{"qk_norm": false, "lr_mult_o": 0.656, "schedule": "wsd", "decay_fraction": 1.0, "final_lr_fraction": 0.0, "batch_tokens": 131072}
MLP neurons of a small language model. Each row is named by its layer, matrix (gate and up: input weights) and neuron, and shows model dimensions 80-335. Each number is 500 + 50 x the weight over its row's rms, rounded and kept within 0 to 999. Numbers have three digits each. A neuron's up and down rows have the sign that makes its largest values positive.
Before each neuron's rows, "fires on" lists the tokens most often at its 100 highest values on Wikipedia text that the model never trained on.

fires on: " ==", " debut", "==", " debuted", "born"
L2.gate49:522454545562454587554620514455491529490462491499449443503532544535448524550440521481566474576419485477552539468457516501448579523563481537511562597540501550499452518454611482504609513599597475537501510480526457431550506571508491520547624518422457437571491564457489458623462387423475486605516584515575422458441511553497510499445487528448551448588516493455393532452430551461514441469435537470543516452479582564640492564489481648461527541483512481438561523418537447515483508467482439486573444509566594459577517522428454560534460440506432391521447534530556481481500502462540433478550552473534437558539493464519515568514525485542479526421550396509458455514428465559452556516499522528452543471468531478464398433488536495457539473464444567444531482495389523437530511503494506
L2.up49:558429394462363554532577463500519555505489471486471424434541464502456527508523580510537503557498509419594566574549504537445420524501490591511562493521492503490400511463503611419451512448547521474388503494468592483528497533553539508465568562411466509520558479563508418419453465442485503411487590476548510482495534493602550469492513512510567467559502451439500476462554558441604480428574488549499506402493534476582567490504535524521573546535526537465492499492595506521432462482499464519517581560492439444433396484462504468534502514510477474618512573535518405485502388401494438510460543520541498496425484519482493580449533465541488500526502553511562428539511481531576496421469516497522552492456553535569477487546554491504488475509501516540392433473482601531514548461540610

fires on: "n", " of", "c", "g", "r", "ne"
L3.gate1043:504550468426559452505499532510553514481574507520496481467474462526514447560510536540531516500421452563478401487468488426475501464528520402521424454475486474513474461467478473467510552442471502472471598504392539552505548470501547480503514459475441536546483543501407441484413507593485514438589465504505443560528497516450464566464406503514477438389428478552380453414376493457569528544492481469454586530373517540492474471448457490509483481522431550447491449486465425398436547480540505420411523614562511422466504556549529559478513546447423486482486440504574559404483436503514548580491523437404520426508487528487491626538467496472521529441524477456540480593523464573492497486473560431490365502470526570515468501423506467432561460532544477378503484487516434416486456500439556
L3.up1043:522505500549546548515487512465479533529564494421537537424508505495614487488443527490555587551586594449433472477428495544502577528469533517553542473461557436441529465531451516559526469543484509534513570515433502414513504443530436474556410504467580479520506562539378522483548448491490486542502551498493489470545502458438642471564561470498448583498446485504578472631511530543487535471439549458485487531437579499473508507518589522534541469502562545561506502518419579506588483565487496434525482534472530524570554434461386457368513441469474508493481431582387465476540534545469435575482452502471401477486542577445459492543407464532505558488470589567577411486479414467453538412536610477637510588498513563417423547411450528590485474538448502551446546391605552488473502510554525

fires on: "0", "7", "1", "4", "5"
L7.gate1347:489538447431505475461489557389523536446492474413630414440385562441463471509552430453521601486559489463494462474493552567512512496525467514539463567418534539495555458466525518486540531465529463521549492501436414519575507443475521487535460489585403566501488483447495571546521476462451523448476499555603543471483404461472412450443439577506485417521500480488493417496421473513507480525386502497576542504467485519470444545543541452534538451497498457418570525523464554422504594419511556472526568458487566557446504498517533405462507504512565581508453557516471539442511562439486500513468536463402475476537466438522474623508523345482524551448491498462550480458481456412510510486540449421526519495565519544580482494543465436525556583487494564481528463524475547576455474493467556
L7.up1347:495482355439569485475478517559537554461457468452572471385519459494500527405392624496508507493507530487497484572433463581435494480491474532544515545569463515478573443453535403496536518566470498523473517586450474376618526456414477596530432422436413456488506474437447535501508540487471442523495493474602498580520539416527501415513550506491564470560423501553471513515469621508547412508445546472594499490462439443511485535555488549593439485565625437508432497588442513537486535398493493544481437509494603467468471578606563461510481423447530542463524512515499491587382528522492436456488433522435488533397462436484485537486535502554532588508496503450563424574508468513418477458569573380524494466439516459549519469548505433562431467538419529471530542494474451541478477387464481

fires on: " ", ".", "1", "0", " ("
L7.gate822:442598515486552524552478516468405512481486454462511508461476539529459470543448464522499536521597568601597403586523600588567521430434492466516584529433533505585432535583536516435439470496445437518508524529511634560565578454503435425524423543449544531451551499411492521491492576492565405487426507471442494518592513583509478448440491517515429541473558479564558389504466467453456490548492587558491496470532465486417445516450559494584521566499446491510547525449437620462522597575535457455493451458534467486503548454460509537484497518484474449619554384506476444488453490449627549493521486384514503450564552433491533506548413532531514557478573463494450517468434529519511509604550516543495500426510498463449468582409535562456520488510448452523458494589498497486441591497504593
L7.up822:419417540540448469540512487530553564496619460453453520488535515406578522462563479598462551506498464377478543480570500500488414603441485539546508470519499508538477499543559555543516467477573453510551449505564521485543403486593523490518444439433449517517475514545509519593570520424527491484592429550477452511483493399429574585530598534445547522516541621555520491508447429543545519498504439388483499485536503555505516516434572453444443615506485482543489485539518465582478518473487453476538432538535531463473564446466467476568447460432553474559516539503498598465563515561504534527426487481450491411388446571538462478435499464470406492511522470519487541474518561478474524510465537503515479543460549547581492451532547553507496470484534495468541522481619469473580638507439499

fires on: " to", " and", "t", " not", " helped"
L7.gate942:517441578532454476552455467452442573498428485494476426490512482484488536481442561532549406390583521466440525546441490562552572484445437489407528573527433436519474497474544596462524569501580566535584475429519398489393514498369520478570458540561554496487442519550443532515504435541537499427459470438528524524572397524510511389503494607521516570412512516450494582420517522607520544527465525452526471535452507537565446564556454519559488500559525484462535436527467349456474471461570452541451544472585497485514466447493632601490458472542414485569425533453534462468447406476542467446462416510445485430543431472596489498515467439539465413569448475443492595600503498584494509504496511468562481508450505478470525560501472442566500491486392452477475469400477453476513524504491510
L7.up942:576452540427502471544516570519417559437460512499521525507484573496640498524434569577528362460469520465497592443469501649480541505428531555508497515511485440565454553470506474418546560434504575560497575406489539512489505607517534519520521552566477592455530434546555406510580398548503522513487453459439564544438450547514452485436484501434516462576469514487441535503502545565478553560457595509481503510568486555458419436513491556444422497509534536496442501514490562429441494526559589529434513405492449497533444445540440509462431489551400537494446533494435496450555479497496445559506442509512513492604419433572524506461449504471603513502519537474534458563493595481524557455477546518524476482453556545435504567497492509541457410432381477501583520480599474504401508438473444

fires on: " (", "—", " '", " (\""
L7.gate769:473501487457525515532418553417494473497581459490542458504559490466452419478484491496569529492458524474512474536528447421465524442566473585426506423575574403431587496458556451454558566520530529459551481556589569507486484488531447461427463564544515484596504441429450476437462477480504488404405538559463556416624568437416512485517428498518516496488555471463551572554510512543444551632587623538478475567529536454483550557527649533555466431493498435444507486516520506516587461528535541446499352489519499530526412460589495562453503579495509545558441452442506515443465525505458499518458413490516553535580494583553510544578505484598549494448530505578470535483544471493605493537444511542467484531539472564502467489437577530538471507493560544510532535422463535451497472509482534
L7.up769:562538470460439482462482522546459444422478452567508404483456459455622517519365556603534512574516478463510520545532470392612504450576533535516564437472453537527558599528500539518504492625546490609475456444512452487507558479497517508502426527544582506534493553581496364549448404509532604512475518451579453548463430502552559368429451519431483568543502506479503536549503443445521474402489502545517567433674493458564563560461617561536521481491465469492541493554571476517494553451545499499484534548457491419501483464563504617534515501545556549466485484435404490485500556389465533556572538574491562532546402378491537518447509536512501385514451560520406472493519558522528546534468528552504427523596572504533533473568554502525469484470529621483510469487469526508468547481501602

fires on: "s", "-", " in", " era", " of", " style"
L3.gate1204:502580555501529592615448542491538451485528601472523530478448575458480492540521481537477460580509456497540490388486511557417455416519431535413475472475512584473492533368532466517409491513537486427541536414515433434532508430518440445469498475452474699469495442506420551441493422411457570554570506458534576498466573598564580553585474512474548514506598571447419464453459433518526451438487473496480431482587488429418477491495576444496599558492498513558497404539418490431452515559500478509484475498527545497530523416473515397557462479535554494544578514498588571535496492443525530433484461554478437421463574483392433406570580546454543561453484494535560487547493519489506443460464471464455451466460502505496553511447544427541457471471490508452521438569630450535483546568505528
L3.up1204:514548421491444459510435568540534462391516545492486632518482493497538488432550616538545501505466506504477549503474420535394564494520502565523490404465495476497530490502425564537490541620384508474365575526396446545548508445448436532456470621573440452524525540556482509502408542481501501520582396477400473473443515427506509552581524543389491490450525472517557504527524546426450498603506515493471462455526509514482518495459494608379552427589494515446414500495463512519556491491579465451515472544464437541483473435483556550479430490491511466503473542486468521489542528478467479465405444411526456508497488508403490504565547468462632384462453444447535520528487495448524594590434492490405521450572461502512450475448428420559476485585469507420467384417430557495414424471511517

fires on: " –", " for", "ude", ":", "XT", " -"
L2.gate922:448578478584478566412603496553499472546466543542515423449594486560522457486547447485491515492547524431474520511490512597403467499544560486494523499452489497502544490506503466474488553477499529494550455442493540476490515495519597488425535512418473563444441457494467451576423528401457462520581480542501577499559560528579529458466467470475505444589535485504535575484585576487512508522534457580445420551395556512559487497516533440457543635465533465443452531435515498474510479530511557426593500565422465508463499461546457408496508538406465564518477505482466469516479567401547485453465402566467520471428482510476480431544486551499474448581540451462478413524454566446498498454510586535563578454462504558535595463574473468595578557429479522620483548525519409504533575508467485
L2.up922:513569441564572583513491551430528591548573516494431513432518427524492470472584505503528568497449442514556578471520482473519457565426521515544467585455515551563406519478510448498464530417505464556546448544516479420598505466524504427505538468539512524464445513565472458406541543457528406497552602547503537496510500561586490533471531436513525465479538419589518518533593532450494431493519477508557375561492466468373455501474509495445533554473551403496448508475512443472584625505468485453467470481453562576488504552570527603460477503535529554586473471539438505515449609506530503472517390431525518470426413516449430501520541535509454489590520403467453527512492535454372536521528492434539496484480400566477520475532544515488534467447509595594467544492533407553531651482567504

fires on: "m", "n", "ogn", "bl", "ann"
L2.gate849:559465467448564470479451489535556521511480605587513485591444550520557563520483489464486532518439497508472473503557476540518495479510564627558488481534446600507470532468466464498524491540452555533492556443497459390454446439538456578455474528486506562433449571499527471597424565400519466475521583471506460476449514501539526479404499486517458474496486572560456466506475576435417515552580483452479471413504523470500577518512350476445535491538497475490539468493582478446506542477581590525513477490537534475557460551474464477525530495453518539564585540525577478506418432401550415591555499451635426526479420494430515568545509598554611477469473506523591461492475535458460602576487492415498549533480456415477404449446483337466543522531445494599418569567490559460586481519558557
L2.up849:543558519511488556443516546506480490468387499526491423528437529476547499516523546469456575502568523530475519439605540526534569523519574527492430506467440534546441495500498475576532452502465507582531448392485503471505525409647591587506468513534526527488502559491509556597486512504503379544494431537509494451589582525490469542515524462543461510488557432531396468461544488517511506462436525485527485428491479537493491468465499455430481525530504493533449394499511487420480465493588574569498572493501538510505488470464456543439467493451437564523482542554548523528416466559541507519523540473485555567501462421467546389521519541497576549470558489491559519481499511467494581549537534481577497458541506444544421554515513398582460512410452511484454509601486420495544513450519562

fires on: "1", "3", "2", "5", "4", "6"
L7.gate610:414485408523491482529571456549526403488475415465475500450418515486523542513423437558525623378505464485515459479468497590484578523505472571476463481512515531488567426439496523397581442491498399444456570502464503404505471543520489507480491507566481495510502404488494534569520476515531525476542511587487474479465439513530544501495465614422524440494553519596517565553463476498605496503416569421438446605520522502523462440525475491530490477435503504542429563473449523447470503505463570456489499587451442499494577605529490432476511508464487477484527481513495521546475406458548464487505462486538462485524500536520433565447506471626520446506516444477488563447557553537489422584545490459572470572523462527481518444432496493586424466417562501574544415482488498409504562595547507
L7.up610:528452466593516432550501492583431540504556543457497488557442437483554539525420510580483490421592491550444478518552571498438486528544579426511516477509518534457491493492474491469542510451474425493474508540515443424583520469416521508493571563527493477507517538454432532435464396456516606461496575567549457469529529528424503477436491534528462566504442466552513543504499567444479449443351605461464486517489576510523519483523504503538462501550477467506383487498410520502514524602432522426420498456462447528391478574600516462445533544428440464528557466475495386454442480546529519468470492500500414491454545505469465530445459457566449416469485470464548467504519454469461402532590454479576537532553396497459432552520497591463505506504447534454450563518421468487453523505460527

fires on: "-", " \"", " (\"", " ("
L7.gate781:462433547518539533524482498473493469487429410415454443438491510562568572571502473397495507547481569473516441598516566461525487400567537524514505482564508448411550444637483529440521548452529518462488501536460487506550532460489492627502463478509516470494559552515349527489455459568466546427437541514476441469441436518500464421459457496412620378484517487469529525486523565539541490515504464461455476597590563454620569544432438509502507480553474430477559585424589585449467471482568495538443523512506450453435476475542474547518494465539576487491433500453549482460535444463426465497537491459528493528514577487532496502480466420581449432529544535523552484540446546448513405492463547469445478546608539505589406540506533523526445487521455530548450452494520493476548488503529483
L7.up781:507501525518474491529464574604556553592466508512519468462461553467564532484469564519570432497394499521543499569530502368587500524462557522575436563540526451554479475458515591520480490509544470447552549478505492522540407446522523501470398521512532558464480410486514476407466552540485538425467432467489497519518573415514458399494491437517441496457435401453558434488547508503575549536489448482371593599573416501535491505430555557522473439514545510513559467487509577552415506483586523469503394515488604506511525386526443521501497441497390503469492447522496576463519494530604508455543475554492479540532495539489472560519436532524601440481578575446517559405468455529516509532554455550525406545458487508554479475432465499490500460520536481498509606547508472457431511528476525

fires on: " or", " of", " such", " and", "al", " from"
L3.gate318:441549591503435419480518597475543491542507514447517425528397610551539451432528451501514471542459587378484519468451415453533594480548523481559503494468472525505524575489345565428504556505502498408463515474484500426417500457457560533385567480537436571520505563520495470547498475396407477474396500539429520488541520554566407497402529444489561539541552486506523499443392470514485525594478537574593453434612486401492559493494424418558559457537567511484471499504549551525527482492423527543489480489537523476549584477464483457438522372531463464403511551531387509500411535561459526602533533522523459558586454446397451533499408491476459494512520526549478507450468553501527538472476458547567389628584403513453496395603480521519542587513535455486489455426512546515494500529573500
L3.up318:468499469439488446462474486523537493555461470527489596519518515499567476533437501468580568574548442457573519483479483521516456465460502490516548545477544520489487494553447504393425493440440491519595519526509528458411514402486529550425534496566538464531589577525462624585533425448523521513509543536519445449494509415473501580550498464435525487452513472535521393563507523480442529569497558450515392465558520456501521430604480394559564497458492477446530457517553550577496419516481541497473468502530476536490488491457544511502469557510491448531477503482509611556474463434500491492540428464511499428519483527450517437576484492450447476608507457611534508547524610534454478423435522524520486518480466418473524505572485428499394510534499525568466394485453549462612587474537427

fires on: " also", " then", " formerly", " family"
L2.gate740:508541529502458411559474502482492462434449561474597457506434397505575548535521476572467470503500486484568468445555523466521474509509580466582502585496531551455311610464530471430540609516521625487505457466538601486482478532383533486505457489478501476505415459432469487523439525435436578517542426522527436526466496511464412516447514524466521536532571597436525582452535520424451587435467434433399535522480443500584475528437481541413522565486549560566464605531595526498562509530617485494549537605487471502446569473539440495579357472462510433428517498566524428472402455544404412508533593476515439542449530549552502495522487480486528450451539505472512487515433536439442541484442471473540511496456573506509526431459502534393436504495451444393519565550530471456518549447496461
L2.up740:601485512481587478531589478527534472461488462433528510546472494537490428537478507496520593452543502447554489468457569481492550502573501458625438523499460433477436480543569537517451517510533442400473507409519490506425501483451440477479391553513487548505516489523500451456506521429501579458477443525568450501430462594462456483479514502397509500502536573487429443493537505462491485428498454371495415554508475488505434521487442510405477551523477539494514538628549538510522532532512491511581568476449441550490592579465416475544444517499439640443481478479509460473470514520459468447561627545520436511459495453611566509503572471415533465438504569377521517433519495412518512556535505360478412473463578450470495390542440505494533587543535467441491462454488512529570605526465473

fires on: "-", "–", " S", " Col", "ib"
L7.gate596:426523564468484396459474561391542525486464490548590499435584626591504517421498450569542403475460403452419427448464585507481442417529504439498480552487459487555559454529598478567526502513475490549449471521537371552422433482386500497515609370510567496453555472499531512446382526521593491484525481466518534533416523483449549465512523462377524520481452497526566428449528476449528482549491563538461380484516505447532525476603483458523516527481428504530471575454522523512442521592459466484507492492480484605522439493560551470462582420576478498536555495497452523496521589537490492474590373342503454483567528565456545467576410526492577528508534442513493521535433570531520447460447568545548525506487464503555496404513472476423451491505445509507470571470529457522565582515459500
L7.up596:573552482523524524596557489489491481500425433454518454630420450454538525494529382504465526536492530514488411458474556477462523500509549501396448547496347484483502402525554479428526524546451511576478446470561572616555525581468467428575458491502585410453466449568563499534521527504540519474516506559509590498555487428503501412504472458522529418445496538462478516583518547572580618532483568536563470530481440438482526509513536467457556548500420488449517432509451512501586541510488519516531560453558506507399490477428496396459491562587548532503443512436447574445473498554531561429496587484525490460397506494598456505552499468521546513421518553496385526511522527510503486510462529533495670475530461535500553430521485490462462581539445570551600496469490426531386576490535626

fires on: "'"
L7.gate925:612453425534555446410499546440524553637502497461542511574520555456501503468486495476465522546468491616469507524505485449647523534432560495414522490464445427395519452603494485543570457506395411507518539359485522462447539463548521515565474556428427540522449476493516475425446460562490469534525499488442541527504482541475593606495477561451591429531391496485544554532459466516576442522505476508502512538442628409446495497555486509496496540577513527540525453393466513544524402481502517536558564502421438464436445543510521440518440521529472497483519536495498508489461489502493492569550492454465455479477502484557583634385496542557463517486479462504432448511487541489502502435482481552436499518440469476615537536544459553589461422423535481582506512471505486512494482523503567
L7.up925:461465539433461449514567508433560498416471586556526478489500494549580505549450558364510547444531587527513546580557551503530498513457494423469466531447427547495593540483494490541450498565587570470465521498573523459616469476503491403480468580483523476498476561577502465558472606577449538450392500565518488561472664457494488509503629467471530396428436599574617473544337465536557477510564483462500479444548492591490536618534549513580447440431443452472447505553512490547493480360518542464450413484459496390578482618602543506439483478510556486482559426478546472466502474492465503473601471468518500497518495479578566502537471564454560504463562490534509465533413501505517547538541591458496550505555565440605517492487516491534505463451452489416499497552518430515440494487597506

fires on: "0", "-", "(", " (", ".", "4"
L7.gate167:549547483499622516458386606478566517508527499434467496486543495474506413569474519484329530466502467547483597569547582521512432541484420605512547548545492525545584553583527451505494489489468486504547502471445545492585551405517397456449453476412610473506478476502480447512437469481537473556437563550505576381556499395538466603506490570484370533515575457467477536441452555488472528477565518497598479577572513452487506537547578496636519491558515574515453564412456497505500612428469433521491393481438513379487491495442478476446538486457543485500525416556499539520568512452580436421483484576478467494476413465446532540552537590561511493533454508600535463520513414500472490440543500489512344469462413534463431464540522507509515565534452464508466504565477424545487483534563462
L7.up167:468450488492523455469436481425455571543550458472376532525559520602546501512505558438516530498508518433425486522436487462493451520520423541544442516483466519513417519538417532463520412508568428520485521452480525462515551429487495443457431522455520441467521426546526501487573523478485500589455500523439408483512518443515472570533567537508456475477413512464467509557486473419532394507523545447507532499532525514383542558533564531581604595534521494399476420552500490569504501483528347444407515456563578472462569518514574539543512366439451499640551534549481517517538477383438449584471534514559482511507459496541507533448570479484483576440480484603462453448496482594511513476557548448440450357514479578489506525636527414485521505587527553573485526516504514512486402416516497

fires on: " to", " can", " not", "t", " may"
L3.gate239:502492477472525501546393452441484500472535458507510545505432548467422545442503521459541341450511484491513453484450533482512532434482476445538487481483500498609441442521469485574518583509435431526555475486497450435465512505369402564590528566464360440447533443552489498464469494526465530471517487514508479588546378501416430530462464536538506433519511496502530398477523539602521477456530549530608545510506535494562431511463386527570469575543583522551469507511433444571534529534465565499464485609527470466657533495470455458451524504454414584518552547504482430402456573574452442489548547475563440551514448513505538485494474543606447410439587483518500471556439451466466571534560563512459428510450388402494536426482547506524586470458523481507501476468556533534464443477468536
L3.up239:618483529416468540547538517523581556455502562552428472561443502497467507492544451547581397420440520479484544454448538485547498469434510562499571525491532483611479468495489531549464535493540470589499509471530488472541568537473409492542446626471506458444582500527561474481415444570486460562458447408497431610528417420471493502394452422524513523512417504553416511497433517525440530439541595525546624470491538478537423551480509490546499519605481511456442511547569474491578420562528401500497476493540462608490498531444502467553478514509427520540461436579508495541466522552485467495579445499424496466504482453523449539525570505507490533618543541521517537586377465438552440492505581398529547464537408488495501584521486465459521459417474456428524368479493553544480554460532514

fires on: " of", "'", "-", "."
L3.gate740:482600526541542394492466550477502503513505494403518481512549501556550438512463498507467455538564490485506447549491562543484527490425548481473589505574435502494406501431482339504488515468517497502450553517506522462503475479442560538502482421498503568464444551463418479552491547622443469469487393524492486514432616539517631469515492474516502483534562426445478471521467494530468546402434515499480516520557599498509427512494488618406546407502426450533531496491569503448582537484544506611490482559506578501513400532575520503555452428573555481579456488451444538548492439596427428500562437463458487471474498471411514529590469447449380482499521445578422483544523517517506356581493576397540562487446442516534448540559508465505576523534590444515488437570539481539605467483469515
L3.up740:452496539437460469448479495473442501486518443448401510457432389384489576401601549554600404515508483562567514420528527489498474546497494412473480429508477505561497455479515540547485516516551436492493472440418459558498512522497545475452425459491471538526547447600441524545482388561483431614531468559436499433487474514493520526573563470485455455429585422529528477526564488413607549531579494595495489355510470538429517443363462500469537428453498510512474555516452553463513547569531487566476519523483508508540612504487487464542441525584444477454492593581437588527509547458491490470526558495477541504556431479540459484511462489471559534481519477516578476544528508497473559508497515507551479523579451492494501369528499513504551480543514473496508408341500472513412503496501562

fires on: "–", " to"
L3.gate441:552460482421450383524457591465526549575492499525510444506528572482572522407570459473549480534469371450509539473434482517556555490523550498541433505470510510631486444495555529545491500516514517531588393470465432522516445510503492453610518479556527433459489538461581561537475478577507560474542585555561456459495445509414473432492482515464498581468410450492497463483514509466465486545440442560462372523494523461490450498476529548514488466514575512494419494566465602542492467557419571555613594554495483520436536527407479530468517508520461584588539458435492522469503516449532496491511572593477449503475479522388497547474470447503514393519486518555504411513503559555516541501538375576481503389506456468552517528491461411536469488482454440446466508458504535500501543517570586
L3.up441:542485485509521432385378532454526504550516491461553521507564482538450453474362447420474443505482558479484519457488483461533551623471462482486516451568462442567510602505445482465517516468546503499539378486576484455468439575427586471548502409558611386555411554472533484518610520516501506415455556410578594476493511458458459505491476611558456523533517446465486575544477627498524465466501556434495528502496462437519530507526529542523507564533488529544482442496496558569442482589528442493571555508569557529418486525459510484518490431494471553548476549571594591517441447547532535349444497480412495530464511505504482552536573425476443485493527552416458474552487492503491456488432445430522435502575498586529438472568503410581470468569515594475531560532500506563490556485567596

fires on: "==", " ==", "==="
L3.gate512:514437463497494559437540512530566435437490521553509511530492546558578516580446542392501451479503533473564567496495486537557514538568532520531598626479460511549502455469457564554508524512467455408514590471631608497508490545459580375444551444510585528440425569450484522525412447510545418613457475523536545506468512438536476463387588519511525419600431494606509523553430502468591505512467530416517541500390487579551469544377598530573514516442552481441566511480465449523511584522493463509497548495564554442590570433548386503433557494512526548430432597537498463574454601481428492472492418444630537422519513464426607552530410490544463504500558535427404513555455451571528419468479492538477540448490537499521492457499464466547594552504528459470477487561523577401494451489553533
L3.up512:574481560502516428556622482458552493524498479531411380557460578572524537496540395513529532441548424501515625482609483482493516524418490407536515540458469606523544480590509515524494544469496470469472552565574486455526513591533484475490459394489534489511460514507516553466498480483490408531528545515502463451472605454415485527554504419520602439537561530524429442552438379515542570565429452502464435539475504484502438457455598509525463464483487388456531473439460538451420589557396524570491494533570515364475505534497576418516425527534497496576601523492517498469535449534492485482455525489512572489543467473406488576481519586470493526522506442516482453466454539587607527421499523513575543532539518462538480528447513559524543418537556506440436489481507471450434466469536501

fires on: " H", " time", " later", "\n"
L3.gate1351:478541543507539457484568499475508438490509595400553434467535540554493492573499507494490503489469530497511423521505542449382509459493531527425566479458612588495550518502546563503418460521450551570525522522483534531513578467636478469456509511476486468434510463543452554394455496509534546517552425465578438483526537555563410566538533504489488569529419428430449418393538462398518537526526482490549504456442474507529436393509433505566464502545490517540475498401571524442517517440523572492431503501420532534539402543499578471579481533520514431431513509417550624506520361429504511428493476540534499487695528582523461515479447531542540464498437461525482478533475551396474586449486564562539483487520487493512422511411430453562525423389478529474530548438471451424501504441441491
L3.up1351:427456518509620508554515583494468509492457524443446539452501533582601554460461499552528475519421526488455470538466516461504488393502482546556484541509485521490499472494483452517553520463465588581466467532471489457551589515524529509564586459545403580445399544632468530591510498449476528427494419567519475408477469537530498488513522451511407477527486592513477582498486430452481528620547446466491556455450567490521490555506533471552445575483533518584508606410493567446516451526516475465480523513617510487530523455492411487526454437505468467505555470501539550568466437469478555423539472570557448546550562516451505480502477503430557403546493545433544458503484549432466572460488478522553426451517536577495494405518503407418456448352566544545573463516412385417497535438468539

fires on: "'", " resistance", "ive"
L2.gate1535:556543464509551481418462523458468577472479458579518588461482410525492547455488476477500551478508585467431528484565486518511491658527466482514466497450441478501447420485456446497461492568485515632611440485488568483564578487476550403507476503359493567424537604431555482561547448472504489525487521526551499538435506444510461562506450497415502456582434478590596467573522476551513590532599491456450446435564490485502559489538605513539441549437553521414558519430534438485425599544561474488476473490583496484501534603458496503510615528567539525470410412570501380440542428523417511483577494518443455441357519419489510505513500492541578606506569486610540533505481486542505505513543531428435503397528511438518539516495522486469468492421479495503538488548547460438523464510559488
L2.up1535:534385551441528541429573520487585458367440514492523478561488461580490417445548480430543558599428548508507597511512465532509536481424602411513538536492421428505535532447513501459496598495507489553594438443484491573484485489437484509484473470650561549459485504508520504562440436471562599480403465411508490451505564517483411459435537473460407506459415517470532474595440487456546566568535454543531524475478437495400321504539586484512437527582532366530468427440501514525465572495496560547504522488522531528486442600477586459491549523589474405470565524512546429519478453489470495483539486490497455439427487516479578485495537498470641557539505532590594498581493476625575576499503489491447441471540467527480477475594618432557555522425471530434506553486503594505539523592546529

fires on: " of", "ing", "le"
L3.gate849:449557519473570499451627481511486484523505518434562463549574517569565521530467508488556514506495503422575466558564456499457550476487449414464506512413550421549507430480377480521494524515438463500505542556475534522446485423459553514557521453516478468494541460532450356530566462543394569498480558501465465518495555463534421499490504524508543513506471570459367540437536394528450474480508466549587518476566566541411597562625583569532524504469510487426429475497508492483447606517488527491505464532519556529565449477476482453508537556495544457484461499552422443491471472561472569490520470559559451491543471569497383508519414485436458512539453550460448575473432513396401417457609529523473494518467478469410518440476403534572434615497493458562513419548504436501471556520541543
L3.up849:439529570617506553508549389428570551557519520515450465493475559546544588581529558441526477565556518543511429562533432531420462437525540459453464572446446534516478494496509431461465505410516562505456546487531529529519432478639542490456486481510542532506566437540541527609503417594444508570514481463515440423557560444479421482508536590456628523468458461427516466500536456494416513532454504524593478480526471543472574481512541504516346489442495525523526568538432507548426461541478515482476460469565427444538534534502486412543455482600470499521544540551387398459566505567463506457626580500461478432440595517525472414526470573428488507580482447462507486510575510587510461437546460538431437403419395485454544515522500456522469444588564433573413481570473528423525481454551563

fires on: " of", ":", " Silver", "ing", " on"
L3.gate622:416431545422497474500520615497463526551529527476603513447504481615578534470482533486548520513468571515507546482527495512533501529520526525462359512373607491561514451473434496487531530516546482411451504462561566598412478484503425391475511517556498438426454586452486384360516516516475522501471520488475561510459442455539541519581569452517578440452473561476408492468458518468482479470424505507554517477511430520412551533609447452528521540527590554446461428427432458538481476595551512525492529432472424506605456562454495431495475481517470568435505539451500510469542453476460548468525492536488510587449527434470438437441516461482453444568494425520637508542480452495477439549496424593400423494507417506465551550556549515491445546512519468589465437520495436415445512485571554
L3.up622:516409516550512453532543555599497528464551451565435484492435510489642503627446505511483481535575550489406427515462422497444511414447520403547584505591571513448527627545387478514442470479508557479407459415564546568519526485484534485549368438586449484462559497501596506507465501471478528496386536571532482477642616451501547523439488578596547393559541511564466569466561429511422601517492484476502483460484536485452420474605558512438478491474536489506518558592417491513493465563407541469542517476579503438485472528417508491471584514560527502466516504571488529598524468505499441484529492507552455449414459462562511417576437438510480506549436476408471461494386589412515448548508539449436471476470546485543522465502527495469522428481584579532486577452479501487610425504480443

fires on: " –", " -", " |", " into", "\n"
L3.gate1297:507517451485494514478416469543459536460592499504471594486415531494399503475375458474547549477458505462573485466536453510476533581469512540486461600464443457516531568500444420538599526503456491532578456521489593539502365545542548479532551540559598545537439492576455516492448474477504527453541489500438571536564485587550540553419536466508393522443564536489410502436556488482486549519586465547415491445519516537550468551544593484517446534557477605530444448441507464535470519454453461567470538469511519513469461515511567485523434437506561457473457479429520597541496533395457554558476464514590475500476556431495514423495500482544479539553495589522427428495518538464449508516507436534430485498478524428463510486592575494517447539430507363516504483425577501466472563503452456
L3.up1297:522435475548520531538572452401400544524537429390487582554392514548497460396500451510528453427549493528535538481494516459505452534377536501515444534520559541469466588517463499499534528498492519450481503575471468462456495479523513529542568456462513571505574465597514507386456424514530488547422580533626493463495517525487599554518519581498575423438516537493485447488601501433435500528545485458405446437437470611570393473489568532407475471471596513556487442501471492523515519484522449535447518476519418570493469543520601501492470509511515569544484460466446506562404475499518464516556320459545424476550511470495599469481422467543485567580626539478483532522504479466433470589429475586561579587467436421482554505535485461572497487583493480471395550439498457593465586513550431